Part of a small language model's weights: 14 layers, 7.77M parameters.
MLP neurons of a small language model. Each row is named by its layer, matrix (gate and up: input weights; down: output weights) and neuron, and shows model dimensions 64-127. Each number is 128 + 24 x the weight over its row's rms, rounded and kept within 0 to 255. A neuron's up and down rows have the sign that makes its largest values positive.
After each neuron's rows, "fires in" lists the words (lower case) most often at its 100 highest values on Wikipedia text that the model never trained on; "fires after" lists the tokens most often just before its 100 highest values on Wikipedia text that the model never trained on.

L2.gate502 [144  79  97 106 129 113 145 157 151 127 140 145 117 162 111 104 213 135 131  77 146 155 138 124  69 126  97 115  87 124 128 137 152  85 114  95 133 114 152 113  90 132 137 138 125 176 157 151 130 151 125  82 165 101 156 149 136 123 140 144 153 140 147  94]
L2.up502 [145  99  94 117 141 128 140 156 140 134 131 139 115 160 127  99 195 128 139 101 157 141 138 142  80 128  93 119 107 146 130 138 145 102 101 114 139 118 156 106  97 131 146 147 123 192 148 128 141 151 136  84 164 103 150 154 151 118 143 148 153 142 135  74]
L2.down502 [117  98 128 120 130 122  90 139 113 118 142 180 120 141 126 133 161 140 112 109 132 138 129 136  91 126 131 144  96 128 136 144 120  65 107 122 123 132 134 142 108 107 133 114 112 113 148 153 123 153 121 113 120 110 142 121 128 109 139 139 134 134 127 121]
fires in: "democratic", "british", "london", "russian", "independent", "labour"
fires after: "| ", "the ", "a ", "in ", "of ", ", "

L4.gate289 [106 149 134 117 133 168 112  84  98 169 125 136 136 108 112 128 152 141 145  93  92 117 159 124 104 136 153 123 135 120 179 143  54 148 118 117  97 174 167 136 159 125 136 106 109 117 165  90 143 120 164 148 172 138 154 138  83 108 121 142 120  98 137 193]
L4.up289 [127 119 128 109 106 144 135 114 107 168 103 118 120 171 104 172 115 131 115 124 130 132 132 124 128 131 104 144 139 148 131 140 118 140 151  83 128 133 173 113 158  90 137 156 106 100 150 117 156 127 103 134 172 154 148 118 121 159 153 121 126 146 120 115]
L4.down289 [136 159 158  92  93 160 144 117 126 133 107  80  77 135 105 152 145 155 107  74 197 127 122  50 124 108 157 122 126 128 139 158 118 160 129 102 112 150 146 134 175 152 125 110 128 175 111  99  74 141 164 110 162 140 105 150  80 119 136 112 138 108 143 109]
fires in: "in", "1991", "1999", "1994", "1993"
fires after: "\n\n", ". ", "| ", "\n"

L5.gate410 [108 178  97  91 140 143 106 159 148 148 125 129 107 109 119  95  74 121 147 139  94 101 174 130 147 148 134 107 121 138 107 155 151  82 149 102 118 119  88  89 126  99 100  98 131 110 122 140 121 121 132 155 148 155 152 105 168 135 138 184 163 181 170 160]
L5.up410 [157  88 140 107 183 148 120 138 133 117 131 128 118  91 124 143 108 118  71 158 109 150 144 136 106 100 127 112 137 136 145 121  72 154 170 157 138 142 184 136 128 118 163 131 133 151 138  97 130 142  60 153 136 107 136  84 106 117 150 157 147 106 131  94]
L5.down410 [103 163 120 144 100 103 153 150 150 108  90 137 122 140 112 131 167 178 192 108  98 147 162 143 149 153 148 149 131 117 139 113 152 113 143 111  86 140 111 114 114 158 142 141 121 122 120 152  97 110 136 137  95 138 157 100 127 147 157 105 116 165 121 130]
fires in: "an", "a"
fires after: "had ", "has ", "of ", "in ", "with ", "to "

L5.gate440 [130 138 167 117 163 119 148 125 121 170 160 136 111 134 126 164 133 109 109 142 137 114 120 133 110 179 115 144 140 161 118 129 144 152 123 103 122 103 128 130 117 140 121 141 173 144 171 169 156 114 125 120 136 137 130 128 124 104  99 164 129 169 137 103]
L5.up440 [151  81 125  95 182 191 156 174 134 152 118 141 131 162  83 157 148 113 110 136 127 136 129  94  86 128 156  97 113 160 124 132 120 107  72  87 135 128 156 134 136 121 160 170  95 153 145 135 112 143 149 139 102 111 152 100 131  86 124 169 133 167 109  93]
L5.down440 [110 107 148 126 145 150 172 170 115 134 115 161  86 115 128 167 147 119 134 143 133 131 149 110  94 132  86 141 120 155  83 172 117 127  94 122 169 122 123 142 117 149 132 101 135 154 132 129 104 113 111 146 115 121 146 145 123  90 135 142 158 110 110  81]
fires in: "an"
fires after: ", ", "is ", "was ", "as "

L5.gate255 [132  85 122  93 130 110 150 118 105 159  99 140 150 103 110 136 168 100 112 178 166  89 119 110  89 120 118  86 130 148 109 134 165 124 136 119 127 162 125 136 111 122 147 117  67 133 154 118 124 105 178 140 112  81 127 129 108 122 111 150 169 156 142 113]
L5.up255 [138  89  96  94 130 109 146 113 120 115  91 128 146 124 116 118 175 128 118 152 163 109  83 107  92 131 104 100 127 171  87 111 154 133  97  90 150 173 124 159 117 136 119 126  71 119 140 109 129 118 170 123  89  88 163 123 112 110 136 181 177 161 137 124]
L5.down255 [118 103 134 108 163 155 110  97 155 116 106 158 123 139 116 128 138 132 110 105 132 112 131 103 111 146 139 131  96 130 111 130 133  78 125 108 152 150 123 148 130  92 123 126 132 120 127 140 110 159 151 123 105 101 117 114 100  98 120 143 187 144 116 128]
fires in: "american", "japanese", "british", "french", "english", "indian"
fires after: "the ", "a ", "an ", "\n\n", "of "

L7.gate208 [134  93 109 143 162 126 148 109 135 131 141 114 111 133 121 156 155 164 152 154 125 146 137  97 136 132 103 129 136 131  92 128 135 168 108 112 141 163 159 137 118 109 160 152 130 138 158 117 115 143 135 117 138 173 155 143 127  78 132 126 146 141  90 133]
L7.up208 [102  91 123 107 126 176 101 113 127 120 129 122 103 135  97 173 154 153 122 173 150 135 108 110 150 112  75 114 122 166  90 129  99 159 110 127 136 145 171 128 133  87 140 164 125  98 173 100 112 157 133 140 124 137 117 110 130  68 161 189 147 156 136 139]
L7.down208 [130  99 119  96 166 141 118  96 113 123 142 142  86 106 124 150 148 120 132 137 144 118 114 111 120 123  66 142 167 147 119 175 131 175  89 146 134 154 167 149 114 132 171 110 104 134 138 134 132 117 141 159 115 129 126 105 145  99 151 175 153 107 148 135]
fires in: "an", "a", "part", "switzerland"
fires after: "is ", "was ", ", ", "Sw"

L5.gate511 [172 136 139  91 129 143 171 183 138 101 116 104  89 124 103  92 171 145 107 176  76 156 151 107 101 119 117 140 170 139 154 153  99 129 122  97 149 160 117 168 129 124 115 154  87 114 106 131 132  78 144 139 112 136 137 119 153 107 143 141 132 134 128 138]
L5.up511 [151 138 128  95 112 122 160 171 142 139 129 120  70 119 121  79 156 116 101 158  99 146 140  98 107 124 133 123 166 139 159 169  93 130 150 112 148 137 128 143 122 115 102 134 119 135 138 107 149 125 137 153 158 143 156 137 138  88 108 143 134 154 112 148]
L5.down511 [145 138 143 129 111 118 141 109 102 127 103 131 114 135 151 130 166 126 117 153 151 153 166 142 112 124 105  95 154 124 120 126 116 106 163 110 154 149 108 150 124 119 142 117 136 112 129 129 121 114 128 128 125 124 156 131 108 141 158 142 135 129  97 109]
fires in: "he", "they", "a", "an", "considered", "designed"
fires after: ", ", "when ", "was ", "with ", "has ", "but "

L5.gate49 [133 112 130 102 125  89 186 172 133 111 119 134 118 122 157 124 114 114 144 120 114 109 140  86 156 104 127 127 163  87 151 132  78 125 138  87 106 132 109 120 107 115 125 139 136 123 120 117  55 106 111 129 162 140 138 133  92 152 130 136 116  87 141 162]
L5.up49 [129 117 167 106 144 111 153 157 145  92 157 128 140 123 164 133  92 104 141 134 116  47 154 130 188 125 127 129 166 118 128 131  56 128 149 102 130 104 132 115 131 128  80 135 147 107 114 131  96 138  83 131 146 132 139 120 132 129 104 142 108  93 125 119]
L5.down49 [133 131 105 137 148 142 114  93 115 176 111 134 106 133 136 114 142 132 125 109 130 165 134 143  85 142 141 125  95 176 117 144 158  93 153 160 162 110 134 145 125 164 131 129 127 125 140 113 155 123 137 124 125 137 113 138 136 126 152 122 130 130 141 142]
fires in: "a", "include", "placed", "all"
fires after: ", ", "was "

L4.gate323 [113 144 131 114 178 118 112 110 191 116 118 143 138  77  90 139 147 130 113 130 173 142 140  96 135 115 140 141 115 143 155 143 102 160 156 125  99 106 160 154 153 106 124 180  90 143 144 148 158 149 162 123 132 131 129 150 147 115 128 122 170 143 137 156]
L4.up323 [ 98 133 170 124 131 102 108 162 128 149 115 101 165 151 137 115  88 120 103 122 137  95 133 112 168 137 120 175  95 173 186 115 145 147  88  90 132 125 125 109 146 137 132 146 131 178 133 125 121 101 120 129 144 176 130 113 181 130 151 142 110 168 138 134]
L4.down323 [139 127 171 149  92 121 107 109 147  96  97  65 112 138 130 107 107 114 135 169 122 130 120 135 114 133 170 125 124 137 147 145 104 108 118 136 150 134 146 118 129 121 151 132 108 125 117 124 115 121 149 162 167 136 108 148 116 139 135 114 100 118 111 168]
fires in: "in"
fires after: ". ", "\n\n", "\n"

L3.gate52 [115 133 128 122 187 142 156 125 123 112 121 132 115 121  99 105 185 144 126 143 144 135  99 126 125 126 135 164 153  90 155 130  85  95 100  86  96 171 137 130 100 115  81 139 148 128 121 176 118 127 124 129 121 100 149 123 134 110 119 157 158 134 173 122]
L3.up52 [ 86 171 118 161 160 167 118 134 115 120 113 179 129 112 137  97 145 120  99 139 137 162 105 106 116 122 141 151 110 139 119 118 122 158 150 117 113 160 163 118 112 137 101  96 142 143 116 153 131 132  98 129 107  93 135 108 124 141 148 149 167 156 139 117]
L3.down52 [156 103 145 129  90 118 108 114 161 133 114 153 144 153 122 159 123 139 138 135 145  77 127 164 128 120 108  83 133 141 133 139 100 114  86 141 132  96  99 124 102  96 102 125 141 103 132 143 120 116 123 106  92 134 134 134 131 139 128 156 105  99 132 139]
fires in: "his", "sadf", "squadron"
fires after: "SA", "of ", "ad", "to ", "ing ", "with "

L5.gate233 [115 136 171  85 189 110 177  98 100 142 157 143 114 123 120 122 139  95 135 116 107 140 134 161 142 136 139  98 135  95 135 100 114 125 125 134 141 126 142 107 121 135 104 166 153 144 141 133 116 126 192 105 136 105 167  98 109 114 100 134 151 117 150 160]
L5.up233 [146 103 149  93 182 177 123 116 126 132 166 127 168 156 146 128 124 115 140 102 123 142 145 193 136 138 142 130  96 139 102 110 139  81 144 135 129 129 148  89 108 143  92 161 132 159 112  99 119 132 120 125 108 108 166 128 126 143 115 166 142 124 146 121]
L5.down233 [128 124 132 126 114 103 141 120 139 133 132  77  95 128 132 157  95 105 101 143 129 131 117  83 106 123 122 162 123 144 109 135  90 133  82 159 185 162 134 185 118 130 166 135  83 137 135 128 172 124 152 129 140 143 104 113 123  87 146 119 132  93 108 107]
fires in: "the", "a", "included", "part"
fires after: "is ", "was ", ", ", "were ", "are "

L5.gate188 [123 120 130  89 114 108 162  91 130 145 110 124 128 121 113 125 138 156 129 105 120 169 189 127 139  96 137  69 140 145 117 131 146 141 145 151 120 148 108 127 188 123 139 140 110 134 151 172 121  90  74 131 113 114 143 101 134 183 146 122 121  96 133 122]
L5.up188 [132 110 153 107 137 144 149  77 148 134 122 138 127 151 113  95 127 123 105 158 123 162 135  92 100 164  92 106 122 181 128 146 135 184 132 107 124 142 106 128 110 141 133 110 126 134 122 139 138 104 108 110 120  93 156 143 148 155 127  88 141 147 118 152]
L5.down188 [148 108 128 109 150 115 138 135 126 147 108 180 112  91 121 125 121 157 159 122 128 136 142 140 153  79 108 123 132 103 130 124 129 122 158 154 152 146 107 136 152 118 106 122 131 133 139 164 114 134 104 148 116 141 110 113 115 118 134 162 130  70 144 123]
fires in: "the", "a", "his", "its"
fires after: ". ", "\n\n", "\n"

L5.gate118 [114 128 100 135 172  95 139 100 124 162 115 133 128  93 138 159 126 109 131 115 136 138 154 141 159 134 150 129  84 113 120 102 133 117 109 152 123 147 107  91 113 141 158 156 151 116 154 109 154  98 145 126 158  92 145 115  86 126  88  88 157  84 113 127]
L5.up118 [116 157 152 112 123 100 144 178  81 121 121 126 107 142  97  97  95 151 147 105 110 111 104 134  92 146 158 121 163 127 158 159 121  87 121 137 123 121 117 141  99 125 120 100 178 148 126 108  89 132 149 108 112 136 130 159 133 128 148 154  94 134 147 156]
L5.down118 [164 112  99 108 100 148 105 100 132 131 135 129 170 116 137 127 111 118  79 110 114 120 172 136 135 105 120 111 110 126 117 123 165 152 118 159 109  96  91 108 142 133  97 149  99 106 117 126 117 121  85 157 110 156 131 146 145 133 114 145 110 146 101 119]
fires in: "also", "it", "more", "unit", "way"
fires after: "was ", "are ", "is ", "as ", "un", "ef"